Weights of a small GPT-style language model, trained from scratch on English Wikipedia: learned positions, 4571 steps.
MLP neurons of a small language model. Each row is named by its layer, matrix (down: output weights) and neuron, and shows model dimensions 32-127. Each number is 50 + 10 x the weight over its row's rms, rounded and kept within 0 to 99.
A block is one neuron, or neurons of one layer that tend to fire together. After each block is what it responds to, as a language model described it from the Wikipedia text at the highest values.

L3.down26:48 42 56 55 31 47 53 65 41 42 43 50 47 58 41 33 38 42 43 35 67 47 60 44 45 56 54 43 64 37 51 41 48 48 46 40 36 53 51 66 37 59 57 52 42 41 55 29 34 42 49 50 49 41 43 45 41 37 41 49 54 41 44 49 54 49 53 50 44 55 52 65 48 36 63 52 54 51 41 65 38 57 37 67 45 63 74 48 38 69 51 59 51 55 54 28
L3.down662:40 54 51 60 45 60 39 48 49 68 57 56 63 49 58 55 33 42 43 52 45 45 40 42 60 48 48 42 51 47 47 42 50 65 40 47 76 49 62 47 50 56 61 42 62 57 41 51 46 49 59 42 44 52 32 46 49 57 39 46 48 40 24 49 51 44 59 53 57 49 79 59 56 28 35 51 48 33 44 46 58 44 49 45 47 56 67 56 64 64 48 39 53 35 62 37
L3.down1093:22 58 49 62 57 47 52 48 55 43 40 40 50 53 38 49 63 44 75 44 65 55 42 38 62 47 42 44 60 55 55 37 37 55 42 54 46 60 44 62 46 61 44 43 50 54 49 29 37 53 58 59 48 58 30 43 38 40 58 35 53 48 46 40 48 56 44 52 52 45 42 48 21 51 40 56 53 64 37 48 44 63 23 54 58 39 55 63 55 43 35 35 44 40 46 57
L3.down1293:56 56 47 37 55 47 55 48 45 28 55 46 55 56 57 61 54 35 37 64 53 45 47 58 66 43 48 54 57 56 47 55 75 47 36 48 26 53 45 48 60 50 70 34 58 61 45 55 30 57 66 50 55 49 57 70 41 52 59 48 39 46 53 53 62 49 49 51 49 74 66 58 56 73 53 46 78 43 29 41 53 47 41 56 50 51 61 54 49 59 47 53 40 36 46 46
Year final digit. Final digit of four-digit years in dated prose, especially after "in" or a day and month, e.g. 199 then 8, 200 then 7, 197 then 8.

L7.down917:48 54 66 45 39 66 39 64 50 58 59 55 58 46 39 58 61 51 68 28 42 49 57 52 56 52 53 53 49 44 40 54 64 41 41 55 47 59 39 59 46 45 70 39 57 47 44 69 44 39 41 45 44 45 62 50 42 35 64 47 46 53 43 52 64 49 56 50 59 57 63 59 69 42 31 73 51 53 43 41 44 40 28 48 64 48 35 51 39 44 40 47 78 39 66 36
Final digit of years. The last digit of four-digit years in tables, date ranges and biographies, e.g. the 0 in 2000–01, 5 in 1965, 4 in 2024.

L7.down645:25 42 57 58 46 48 46 54 55 42 53 58 41 51 41 47 44 57 45 60 47 53 48 43 46 57 38 24 50 62 40 71 63 59 39 48 46 53 46 57 61 66 36 46 57 47 55 38 49 39 29 50 46 53 48 50 36 22 43 42 37 49 54 68 52 63 41 60 61 55 35 58 57 65 51 69 57 47 26 55 48 41 54 55 38 65 66 56 44 50 63 58 56 34 50 72
Place-name completions. Final pieces of multi-token place names such as cities, states and countries, e.g. New York, Buffal-o, Virgin-ia, Can-ada, United States; occasionally other word endings like fal-se.

L5.down113:59 60 46 43 42 43 46 51 39 68 46 54 45 52 54 49 57 42 46 60 62 31 45 46 45 40 53 43 34 61 41 59 59 55 38 53 71 55 45 54 34 54 52 41 61 48 52 59 44 38 44 54 44 38 53 48 45 61 60 31 38 49 47 46 47 35 49 50 53 48 58 64 56 50 30 69 64 53 41 61 42 41 42 50 62 42 52 53 56 40 26 59 61 51 61 73
L5.down240:56 77 43 52 66 46 40 64 54 35 49 43 44 68 43 60 57 53 47 48 49 52 44 43 38 57 60 40 52 71 43 52 76 57 47 46 52 63 35 46 38 48 43 41 37 53 55 58 50 45 42 50 57 59 49 66 31 55 42 51 51 61 75 51 43 53 64 59 52 32 43 49 38 45 26 51 39 47 58 43 58 46 49 54 51 48 52 67 64 62 58 56 49 53 44 54
L5.down246:48 41 52 50 52 52 57 51 46 49 49 53 48 63 48 37 45 67 50 58 50 40 51 54 55 43 52 50 46 64 39 43 53 49 72 43 57 41 38 64 61 53 58 28 43 63 52 45 45 65 36 49 54 48 37 55 42 53 37 56 70 67 69 37 52 56 30 58 39 40 47 49 57 55 65 62 66 47 63 66 48 56 41 71 40 58 49 49 41 50 33 71 60 44 37 61
L5.down387:44 53 58 44 69 38 64 47 53 55 57 66 49 43 48 63 26 48 62 49 55 48 53 39 61 51 45 37 47 48 64 45 55 41 55 42 39 44 45 63 59 35 60 49 33 51 47 50 39 43 41 27 41 48 64 41 50 42 68 70 59 58 62 53 38 51 41 35 38 62 39 61 35 53 42 46 50 52 46 64 65 57 53 47 57 42 36 57 47 38 49 48 53 53 47 51
L5.down417:62 41 50 53 58 58 39 46 45 70 54 67 44 42 61 40 63 37 66 71 37 46 27 32 47 34 53 49 48 56 49 57 53 57 64 45 53 58 60 79 56 50 52 38 49 61 24 53 54 53 48 40 27 52 33 64 46 51 52 21 31 65 58 43 64 51 50 38 50 69 43 64 62 70 48 48 40 43 50 51 72 53 52 42 48 57 61 31 42 43 43 57 52 34 52 56
L5.down458:46 60 62 58 38 47 43 28 34 74 58 48 55 38 40 51 49 54 46 52 63 53 54 61 52 49 64 48 49 53 53 44 68 50 42 59 43 60 61 70 39 47 52 52 36 45 40 33 43 33 34 62 53 53 45 34 32 61 59 34 44 33 45 46 52 42 49 58 55 50 46 50 57 63 74 36 57 40 52 51 55 39 47 56 41 31 36 38 57 46 48 44 43 32 58 50
L5.down459:74 53 47 30 75 64 43 44 50 54 44 41 55 64 61 56 58 53 53 43 50 44 31 55 38 49 30 48 46 64 46 42 54 39 51 49 61 38 50 47 54 60 38 62 39 61 45 34 40 44 31 39 65 32 46 44 52 43 49 53 44 44 64 49 37 45 52 45 62 51 50 70 59 49 41 47 45 58 42 33 64 50 32 66 72 40 62 49 50 62 57 51 41 50 59 45
L5.down516:58 46 56 55 54 41 60 52 66 60 54 48 42 83 38 51 70 49 57 55 43 34 44 75 39 61 59 51 48 49 60 66 61 54 48 50 43 62 47 39 47 53 46 52 47 51 59 52 47 46 36 53 44 53 42 51 39 55 37 61 48 32 55 50 35 45 65 42 40 57 42 47 64 34 46 50 56 57 35 48 53 63 52 61 47 34 44 54 59 59 54 45 55 34 55 15
L5.down648:55 64 55 50 41 60 47 55 61 57 19 65 55 49 55 48 65 63 47 34 68 42 50 52 40 66 49 53 37 38 50 56 54 54 50 48 45 38 40 71 52 51 45 35 33 53 39 66 70 47 49 65 50 43 46 51 50 43 54 43 36 59 38 46 42 49 31 43 52 32 59 41 48 58 40 49 63 46 59 53 37 61 20 46 70 57 41 44 58 45 78 60 61 48 51 36
L5.down880:42 55 56 45 51 46 55 56 46 49 66 54 58 36 55 54 54 65 42 47 62 29 47 49 58 55 58 52 47 63 50 58 43 49 50 59 63 42 40 56 57 47 50 56 43 51 51 51 60 54 57 44 41 45 53 57 44 49 31 53 32 63 49 53 46 73 50 46 47 44 47 33 50 42 51 51 36 51 58 61 63 34 42 63 47 34 52 61 40 51 63 52 57 38 38 48
L5.down946:48 44 44 60 38 42 48 50 59 46 45 78 62 61 39 50 48 44 35 42 40 58 42 48 58 55 69 44 36 41 45 48 61 39 42 51 52 43 30 45 50 56 28 54 60 46 56 28 45 52 42 51 53 41 58 44 27 61 31 53 45 56 52 50 58 26 51 46 64 41 39 44 68 52 44 51 36 58 45 70 44 65 25 34 60 51 38 67 65 49 32 53 35 63 55 57
L5.down1120:60 56 46 40 57 59 53 47 54 45 47 58 35 45 42 55 49 60 37 55 66 49 59 65 57 48 34 47 29 53 59 48 41 56 45 48 64 46 47 44 31 33 56 49 47 55 59 53 32 47 47 52 44 59 53 60 23 50 70 62 48 44 53 44 40 54 69 60 59 45 51 36 34 46 52 64 43 47 45 47 62 54 24 58 48 45 39 81 57 57 42 58 49 61 62 49
L5.down1221:61 54 35 39 39 61 50 54 50 53 55 61 62 65 61 44 62 49 54 55 64 43 59 54 52 43 60 44 58 59 37 55 37 47 33 36 39 44 41 54 60 57 62 39 38 54 49 45 32 44 36 55 48 40 35 53 31 41 39 39 52 42 52 50 49 35 37 49 41 56 39 62 43 43 46 51 47 40 41 53 35 42 42 62 52 58 35 75 49 53 39 37 47 52 53 45
L5.down1374:37 54 59 54 54 53 50 63 49 52 43 59 48 42 53 32 48 65 51 51 54 36 54 43 40 46 56 47 40 27 46 54 61 48 42 36 57 31 38 40 50 42 39 52 47 51 59 45 39 50 41 38 43 28 50 56 26 58 60 44 48 52 57 42 53 46 56 40 62 47 39 33 44 64 56 70 56 77 53 47 37 48 39 55 54 39 43 64 52 46 48 57 62 45 40 60
L5.down1425:62 48 54 53 55 40 66 40 62 56 35 46 42 62 44 35 50 44 31 47 36 45 48 56 42 54 41 37 50 48 61 65 59 41 63 59 55 55 53 45 46 57 53 39 47 52 50 44 32 37 44 56 40 29 40 34 37 56 71 69 44 35 34 55 44 44 53 59 43 58 56 32 50 62 47 50 41 75 39 37 44 60 48 47 48 48 57 55 43 67 63 51 47 61 52 66
L5.down1492:65 44 50 56 42 49 41 54 58 59 46 41 52 58 49 34 48 47 42 49 39 48 63 42 47 52 41 36 45 54 55 39 54 59 56 41 54 37 46 48 39 63 45 37 57 51 32 48 42 39 46 37 62 53 43 52 47 46 46 52 49 57 39 48 54 41 45 56 61 25 59 58 57 41 58 40 51 59 46 54 45 28 56 26 64 47 49 55 65 62 46 38 59 50 46 54
Place-name final pieces. Final subword that completes a split country, state or city name, such as Minnesot-a, Pennsylvan-ia, Can-ada, often in location lists and tables.

L5.down112:44 58 44 47 49 46 39 57 48 40 53 41 43 39 55 61 43 46 66 50 41 61 62 43 66 54 51 41 52 51 47 34 48 76 32 50 60 49 37 61 45 52 42 32 58 70 58 63 63 45 61 58 57 38 44 57 50 50 57 52 54 41 40 29 48 71 42 54 56 45 63 56 49 48 48 64 56 56 53 48 37 54 39 67 57 60 47 65 50 49 42 42 52 64 45 40
L5.down158:51 28 51 48 65 59 47 48 49 54 57 57 54 63 64 50 50 58 51 51 44 45 52 33 43 51 47 41 48 36 52 38 46 31 61 36 50 62 58 56 61 55 68 58 39 43 48 55 60 67 47 54 54 39 72 48 45 47 51 59 53 40 64 58 28 47 58 47 55 61 40 55 29 41 57 39 49 46 52 59 55 52 51 54 48 58 45 64 46 58 52 44 55 48 38 38
L5.down327:62 50 65 47 66 53 51 44 36 67 57 39 48 59 54 46 49 46 66 39 50 48 64 48 29 44 58 53 60 66 46 49 46 71 51 58 57 35 70 58 69 69 53 51 75 39 51 31 49 51 42 55 59 39 37 52 51 36 56 48 67 64 51 39 43 58 44 65 38 40 58 47 51 58 40 65 60 68 47 41 38 65 46 36 50 68 31 44 61 45 44 54 51 48 47 56
L5.down353:44 43 27 40 44 55 73 50 42 63 56 45 50 47 46 65 27 54 35 57 36 55 55 24 58 34 61 45 56 58 49 34 51 52 58 43 42 74 43 22 50 53 56 50 50 44 51 58 56 42 62 33 57 77 46 58 56 37 53 58 59 41 59 53 53 39 37 50 67 40 36 56 44 40 55 53 41 27 54 38 54 36 63 66 42 51 46 60 62 50 55 42 58 53 41 52
L5.down386:65 45 56 55 66 55 60 42 70 64 54 55 47 49 54 59 61 48 36 47 42 34 46 57 56 44 70 53 59 63 62 42 54 67 52 48 53 52 53 45 64 48 46 44 74 58 59 61 64 32 49 36 48 57 49 50 38 45 53 49 46 39 42 46 49 46 36 57 76 46 58 52 53 47 54 44 58 62 42 51 51 54 35 59 33 55 88 74 38 35 66 37 40 56 56 51
L5.down431:45 44 62 52 42 56 49 52 34 55 54 33 70 43 48 65 34 63 52 52 44 43 55 32 58 55 53 64 34 47 54 45 47 42 63 34 36 59 56 65 40 77 41 72 50 43 40 48 55 43 60 57 51 46 52 60 37 38 41 45 49 58 39 35 50 43 56 51 43 38 48 57 46 58 57 58 54 50 35 46 41 39 61 54 59 54 58 37 42 60 66 43 29 71 42 49
L5.down469:46 54 50 55 45 66 57 50 49 64 60 41 56 55 49 55 40 48 39 70 54 59 44 36 48 63 42 49 57 63 47 53 56 61 48 44 49 62 38 44 55 40 61 58 65 67 53 56 57 47 63 42 51 40 39 44 33 38 48 47 58 52 50 46 63 43 77 52 35 46 51 57 52 56 55 62 62 51 61 57 40 76 59 68 42 29 41 50 54 26 60 54 47 62 52 51
L5.down506:50 43 53 41 47 54 66 43 54 37 53 45 49 60 51 51 50 55 50 40 58 42 62 66 47 37 53 65 46 52 64 66 43 48 59 56 54 54 38 43 38 60 62 43 47 40 37 53 63 53 44 52 38 52 51 36 45 52 49 57 54 53 37 48 52 47 59 43 49 54 53 58 58 63 50 45 64 50 50 51 49 37 55 50 40 39 52 60 45 42 56 55 71 68 51 50
L5.down885:57 37 35 52 48 63 49 50 42 51 33 38 53 49 41 55 54 60 51 36 56 47 56 34 48 56 45 51 77 55 59 70 46 38 48 44 29 48 50 61 56 57 66 60 44 50 29 67 37 42 50 64 56 43 51 56 39 50 51 47 47 58 54 43 53 56 53 40 51 45 47 45 52 57 33 56 29 57 39 56 54 44 64 49 59 42 38 43 52 37 31 51 48 51 56 47
L5.down1122:59 52 49 56 41 50 70 59 39 49 48 60 50 48 44 66 45 39 28 69 50 48 21 59 59 44 48 36 43 46 40 47 43 77 43 69 60 57 57 31 57 51 47 41 44 45 50 49 60 57 51 55 58 35 39 60 54 43 37 44 56 57 56 63 53 59 64 42 59 60 61 30 56 51 56 58 58 40 45 41 55 53 39 36 43 55 56 55 41 41 71 54 46 59 54 54
L5.down1136:36 42 58 32 54 44 56 50 40 68 46 65 28 52 44 40 63 62 49 38 52 41 60 47 63 36 49 51 51 43 72 41 51 44 34 57 45 46 53 58 51 38 65 55 60 56 39 46 64 63 48 54 28 51 58 43 43 64 54 60 72 64 52 65 40 56 49 53 61 44 55 42 55 51 53 52 41 53 40 40 64 55 33 53 51 37 49 58 54 42 60 48 64 56 46 41
L5.down1158:50 57 67 45 59 78 74 51 53 61 36 85 58 73 47 57 79 60 39 43 50 63 57 30 60 67 50 35 51 59 55 43 59 58 45 44 57 54 39 52 51 62 42 54 49 43 46 56 37 57 46 52 36 46 41 44 34 48 68 40 45 41 66 59 47 54 51 79 55 42 39 58 67 31 46 48 61 55 36 44 43 56 49 45 50 55 60 52 50 66 60 50 50 66 42 43
L5.down1290:42 50 44 72 48 46 47 60 66 61 39 60 44 39 50 63 68 54 32 61 52 46 44 48 42 50 39 46 47 36 71 59 49 37 61 71 32 60 52 75 52 47 62 41 60 39 52 61 59 53 35 31 40 43 40 40 44 63 48 51 50 53 56 41 59 51 59 67 37 52 52 68 61 42 46 56 54 47 31 31 47 44 37 56 26 55 54 30 45 57 46 38 57 60 70 40
L5.down1362:52 56 53 75 26 55 50 63 51 44 60 57 58 40 44 21 51 42 55 55 44 59 55 50 42 61 51 55 38 55 48 34 43 31 56 70 46 27 67 60 45 54 47 51 45 52 64 59 63 50 48 43 60 47 47 57 62 50 45 39 43 43 45 67 53 64 42 53 43 43 60 64 56 47 51 68 63 33 52 59 43 34 34 64 43 56 50 64 49 51 58 43 47 46 35 59
L5.down1389:49 54 68 46 42 49 57 40 37 30 58 62 51 49 63 38 58 39 51 62 49 48 52 44 68 57 39 39 45 57 54 38 37 60 71 52 47 60 47 47 37 55 44 52 41 43 34 46 55 63 55 46 55 56 39 43 58 55 45 47 76 58 47 51 59 46 38 38 52 56 59 35 51 47 34 58 44 66 59 49 42 53 48 55 55 49 56 49 46 55 39 46 48 62 38 49
L5.down1431:43 39 47 60 44 55 49 70 27 38 34 64 55 35 63 49 46 44 59 35 56 59 58 46 69 35 53 53 43 50 36 47 50 29 58 36 65 46 60 37 68 42 53 55 55 41 59 50 63 55 48 49 46 39 52 62 35 55 61 47 55 47 46 37 57 61 53 53 36 53 37 72 43 49 64 39 43 53 29 47 55 44 54 45 31 34 54 46 62 56 45 68 50 46 42 39
Mid-word piece after t. Word-internal pieces directly after a split-off initial t or T, as in t-it-les, t-er-ritories, t-y-pes, t-ourn-ament, st-y-le.

L3.down87:66 58 47 50 58 37 56 51 47 55 47 65 41 58 53 45 60 43 57 49 37 43 53 45 48 44 44 41 51 43 43 56 46 51 38 53 56 47 47 35 45 61 40 42 58 35 52 35 48 36 42 77 35 41 49 53 44 53 55 40 66 56 48 57 66 45 37 22 50 48 62 51 51 53 60 58 59 65 40 55 57 63 24 53 55 58 58 48 50 46 27 51 63 49 39 57
L3.down942:44 55 34 61 53 55 63 43 38 61 39 53 58 41 44 47 57 53 68 50 48 38 48 44 58 50 42 34 26 50 62 37 41 49 57 41 36 37 41 42 41 61 44 41 53 37 49 43 38 37 46 48 44 39 53 57 43 66 63 41 47 54 41 29 56 49 59 37 60 52 64 44 40 53 57 54 50 61 45 62 50 48 36 40 69 48 43 70 40 57 47 55 48 44 60 60
L3.down1188:53 56 57 55 59 46 48 34 38 61 47 52 46 41 58 47 69 42 36 28 41 57 47 45 47 46 68 45 41 60 36 55 52 63 52 54 51 60 36 45 46 41 47 62 54 53 61 60 55 45 45 46 43 57 57 50 52 45 53 48 73 45 41 42 39 48 65 50 54 42 39 43 33 60 55 65 42 50 41 50 56 52 66 47 52 40 46 63 61 42 38 56 49 66 44 56
L3.down1410:54 59 55 56 64 50 37 55 61 55 54 56 59 38 56 50 58 35 57 61 61 39 64 33 58 36 38 51 68 40 40 50 46 38 57 20 50 48 45 58 36 62 66 45 41 40 36 61 47 59 43 55 77 61 62 46 52 58 46 65 52 33 41 53 50 46 44 47 41 43 43 45 51 67 57 52 60 41 46 68 41 59 46 32 58 52 44 44 65 68 65 50 55 29 60 57
Place-name word endings. Final subword pieces that complete split place names, mostly US states and countries, such as Carol-ina, Eng-land, Pennsylvan-ia, plus commas right after places.

L3.down10:38 39 56 58 59 58 68 67 36 42 60 44 46 46 48 53 34 40 48 47 44 64 43 51 37 49 53 57 47 67 46 62 46 54 57 55 51 51 62 40 64 52 49 45 56 52 53 55 73 37 47 58 55 43 57 62 38 63 37 43 72 57 48 64 52 45 47 48 56 42 30 49 38 41 30 51 35 39 52 47 43 64 55 42 40 49 39 52 53 40 52 63 49 47 46 54
L3.down380:59 46 47 38 76 52 42 64 68 47 45 57 60 36 58 48 47 42 43 65 55 54 30 28 61 45 51 63 44 46 58 51 63 65 61 47 55 63 47 43 61 49 49 52 48 52 65 38 54 29 42 57 57 41 39 36 57 60 50 40 52 37 44 54 40 70 61 35 32 42 49 56 67 47 57 37 57 54 56 25 47 48 55 56 62 45 54 58 38 44 58 37 49 66 58 44
L3.down1264:43 58 65 60 55 57 55 47 55 47 39 69 49 41 51 37 53 47 50 38 42 47 55 38 61 49 43 35 48 48 65 49 49 20 53 52 57 41 45 34 68 34 48 45 48 63 27 59 43 54 38 44 53 54 41 44 43 64 37 49 59 35 40 43 49 54 58 33 49 27 38 39 75 52 43 44 43 47 31 53 30 59 53 32 48 61 50 62 55 47 41 48 56 40 46 82
L3.down1454:39 57 61 50 63 58 75 51 20 33 57 51 39 75 60 44 55 54 42 59 61 54 57 40 48 58 48 35 35 32 27 50 47 50 66 46 61 62 45 50 52 44 47 56 43 37 49 40 50 59 54 43 52 54 53 55 32 32 51 58 42 59 44 56 39 55 66 48 67 45 42 54 60 38 51 53 49 49 47 39 55 54 60 43 41 59 50 45 45 51 34 45 44 46 47 50
Mid-word fragment continuation. Short word-piece fragments inside a word that has split oddly, often right after an initial T or t, such as Tok-y-o, YouT-ub-e, Met-c-alfe.

L7.down1492:50 56 52 37 49 52 66 49 55 65 43 25 56 45 33 49 82 41 52 46 63 77 53 40 59 36 59 60 44 50 38 67 39 55 38 63 57 72 59 57 58 56 41 61 56 46 48 42 53 29 60 33 66 45 34 50 50 47 44 38 53 50 57 57 64 49 55 41 52 60 74 48 51 57 43 44 35 50 60 41 46 52 37 51 40 44 37 46 59 62 71 45 52 59 50 32
Mid-word fragments. Short subword pieces in the middle of a word split oddly by the tokenizer, such as T in UTC, er in territories, id in provides, el in Telugu.

L5.down35:59 43 45 49 43 45 56 65 60 48 54 56 41 36 61 54 56 63 43 43 43 46 55 68 46 47 57 50 52 60 48 41 53 44 64 65 36 68 46 52 59 42 53 44 35 59 43 49 54 59 41 63 42 46 55 61 37 60 48 36 45 66 68 50 56 57 65 55 46 43 41 53 61 56 48 57 45 51 51 36 48 64 43 48 35 48 38 34 46 46 48 43 53 50 42 45
L5.down228:63 51 32 49 49 75 52 46 57 50 46 42 47 56 69 41 49 41 79 66 31 30 48 40 40 54 41 46 53 36 43 50 50 35 62 67 40 62 45 53 57 49 43 55 63 48 64 63 53 37 46 52 44 61 51 36 52 47 48 58 63 60 53 34 57 53 43 37 47 54 57 54 48 50 61 45 51 50 39 51 37 60 38 54 56 38 62 42 53 47 49 47 47 42 64 55
L5.down322:60 42 45 42 39 40 45 47 32 58 54 38 49 53 48 58 40 39 72 52 48 63 51 55 48 52 67 31 43 39 38 56 49 58 45 32 56 69 46 57 40 59 72 33 40 52 30 42 56 39 52 48 69 24 40 61 58 40 47 45 53 29 47 43 51 52 46 73 47 44 25 47 46 51 39 31 48 47 45 57 50 38 41 58 39 47 60 59 63 40 57 64 49 35 67 58
L5.down332:28 45 39 56 57 38 47 37 49 57 49 58 60 53 48 61 35 52 51 39 70 48 41 35 62 55 44 41 44 47 62 33 48 46 59 45 57 42 62 77 40 55 47 63 54 39 57 51 59 60 55 39 45 58 26 47 39 38 63 52 59 45 52 59 33 30 34 59 46 43 42 50 54 54 65 52 60 39 54 45 78 34 46 47 50 45 53 66 44 41 62 37 39 60 49 60
L5.down352:58 53 49 54 43 51 47 29 60 30 50 46 50 70 49 33 60 51 55 53 49 44 50 47 54 40 50 56 26 51 61 44 66 51 72 33 44 51 45 47 58 48 55 41 66 54 52 58 41 63 49 46 45 55 75 31 46 46 52 29 58 55 43 48 43 44 63 60 44 60 47 57 49 64 51 49 49 52 62 38 57 41 48 40 47 61 71 39 42 52 49 39 52 65 60 54
L5.down373:46 63 47 55 63 62 57 40 50 39 67 43 32 48 61 61 58 66 28 57 48 63 49 48 41 62 41 58 60 64 53 63 55 59 60 56 69 37 58 53 53 55 63 53 59 50 46 72 48 57 63 55 47 38 36 32 71 56 39 47 47 49 64 28 55 76 44 48 47 38 48 39 42 59 35 44 47 51 33 55 54 50 59 67 58 59 38 55 46 50 44 48 55 52 46 44
L5.down433:61 46 56 49 48 55 62 38 50 24 60 49 37 61 72 61 70 54 47 59 37 53 42 44 32 48 54 53 63 51 43 52 35 48 56 56 47 37 42 42 63 42 47 57 66 44 50 50 47 65 56 50 73 33 47 43 44 51 54 44 64 46 68 65 65 58 54 42 40 51 45 42 36 24 30 47 58 49 57 55 44 49 58 43 57 52 35 59 44 63 57 57 46 45 49 57
L5.down438:51 32 46 44 63 58 50 48 58 45 59 49 40 62 55 50 45 63 50 52 44 50 43 66 59 47 57 46 39 54 39 47 43 56 49 34 42 65 53 55 51 56 59 36 47 58 52 42 51 40 79 69 61 45 57 62 47 53 58 56 47 55 55 57 52 57 56 62 57 56 52 59 49 38 54 43 34 59 62 60 37 62 44 42 48 52 50 55 43 37 46 49 66 42 55 41
L5.down601:43 50 26 66 45 56 37 68 27 63 54 33 55 55 47 47 51 54 61 56 55 48 48 52 52 43 47 48 41 46 56 59 64 49 55 51 51 37 33 48 48 45 64 62 45 60 58 47 47 47 48 44 49 51 56 57 31 36 59 38 39 30 58 61 71 58 51 42 43 59 61 43 28 41 48 57 62 42 50 69 70 48 25 65 61 63 45 71 66 60 58 24 37 55 42 46
L5.down854:51 39 43 35 43 48 63 49 49 51 56 40 68 48 53 35 45 46 45 25 48 38 56 46 39 57 59 67 46 43 47 55 54 57 43 59 52 46 33 54 30 40 46 59 42 54 47 44 39 43 57 51 29 54 59 30 49 49 68 50 61 52 39 51 53 40 49 49 48 64 71 49 53 51 44 45 49 57 44 45 41 44 72 70 47 36 36 47 45 66 41 48 55 51 47 59
L5.down1162:54 38 51 55 62 37 68 67 49 34 63 48 56 33 44 49 55 62 57 53 49 77 51 43 42 36 69 58 39 28 73 38 31 55 49 46 36 52 59 56 54 69 37 28 51 41 47 58 57 55 55 65 43 46 48 36 57 61 33 48 40 52 38 51 59 46 55 61 50 57 52 38 38 47 41 46 53 53 55 43 53 45 48 52 55 46 70 64 52 62 34 49 51 62 41 37
L5.down1166:32 52 35 57 53 49 53 54 63 37 36 47 48 59 50 49 65 40 63 61 43 56 57 42 63 38 50 61 49 47 50 31 48 53 47 62 69 55 49 45 50 41 42 59 55 62 49 44 70 61 56 26 42 54 43 49 50 60 37 51 70 56 58 66 57 52 55 40 50 53 59 61 64 62 68 59 67 49 48 40 57 53 31 54 40 54 62 56 56 53 72 46 59 56 69 40
L5.down1167:64 48 63 62 58 56 44 63 51 54 50 52 63 58 48 43 70 46 56 53 37 56 61 49 35 60 60 67 60 54 57 79 33 45 53 47 56 50 62 44 40 46 37 50 62 43 60 43 52 51 64 54 66 39 72 57 53 53 46 49 26 56 57 53 45 51 37 30 59 56 46 41 42 50 50 51 42 58 48 67 54 54 47 60 58 63 48 56 40 49 29 38 59 42 51 33
L5.down1323:54 51 43 70 59 44 50 47 44 38 60 54 34 36 48 61 64 47 53 58 35 54 37 46 46 42 44 39 45 49 49 45 35 48 48 37 56 85 59 45 60 56 42 43 49 49 69 48 32 66 60 61 30 51 49 48 52 62 59 59 59 79 52 57 45 54 32 49 61 48 47 41 55 53 62 58 29 55 56 56 32 41 50 48 68 52 39 46 50 46 51 37 42 56 38 32
L5.down1390:40 67 73 37 52 40 72 49 51 32 57 45 59 53 42 49 57 61 46 48 50 58 57 48 60 53 47 61 42 54 47 59 43 26 57 46 43 50 66 52 35 51 45 44 70 46 46 58 44 46 49 45 56 34 48 46 51 45 41 50 50 46 48 58 59 36 70 54 41 57 55 54 29 70 74 56 60 51 45 64 61 39 47 53 61 45 46 42 58 60 49 39 47 48 23 51
L5.down1532:62 59 43 62 59 56 47 46 51 47 52 42 36 57 43 66 47 41 39 62 44 35 64 46 26 45 67 43 45 62 27 56 36 47 55 51 48 60 39 58 72 53 66 46 45 36 40 66 40 61 47 70 46 33 53 59 52 50 50 57 51 56 50 42 53 33 51 47 37 54 63 29 46 67 47 38 67 42 78 50 46 55 62 48 45 54 49 62 37 37 64 64 52 55 49 65
Year digits and ranges. Final digits of four-digit years and the dash right after a year in a range, such as 2015–16, 1985–1990, 2023–present.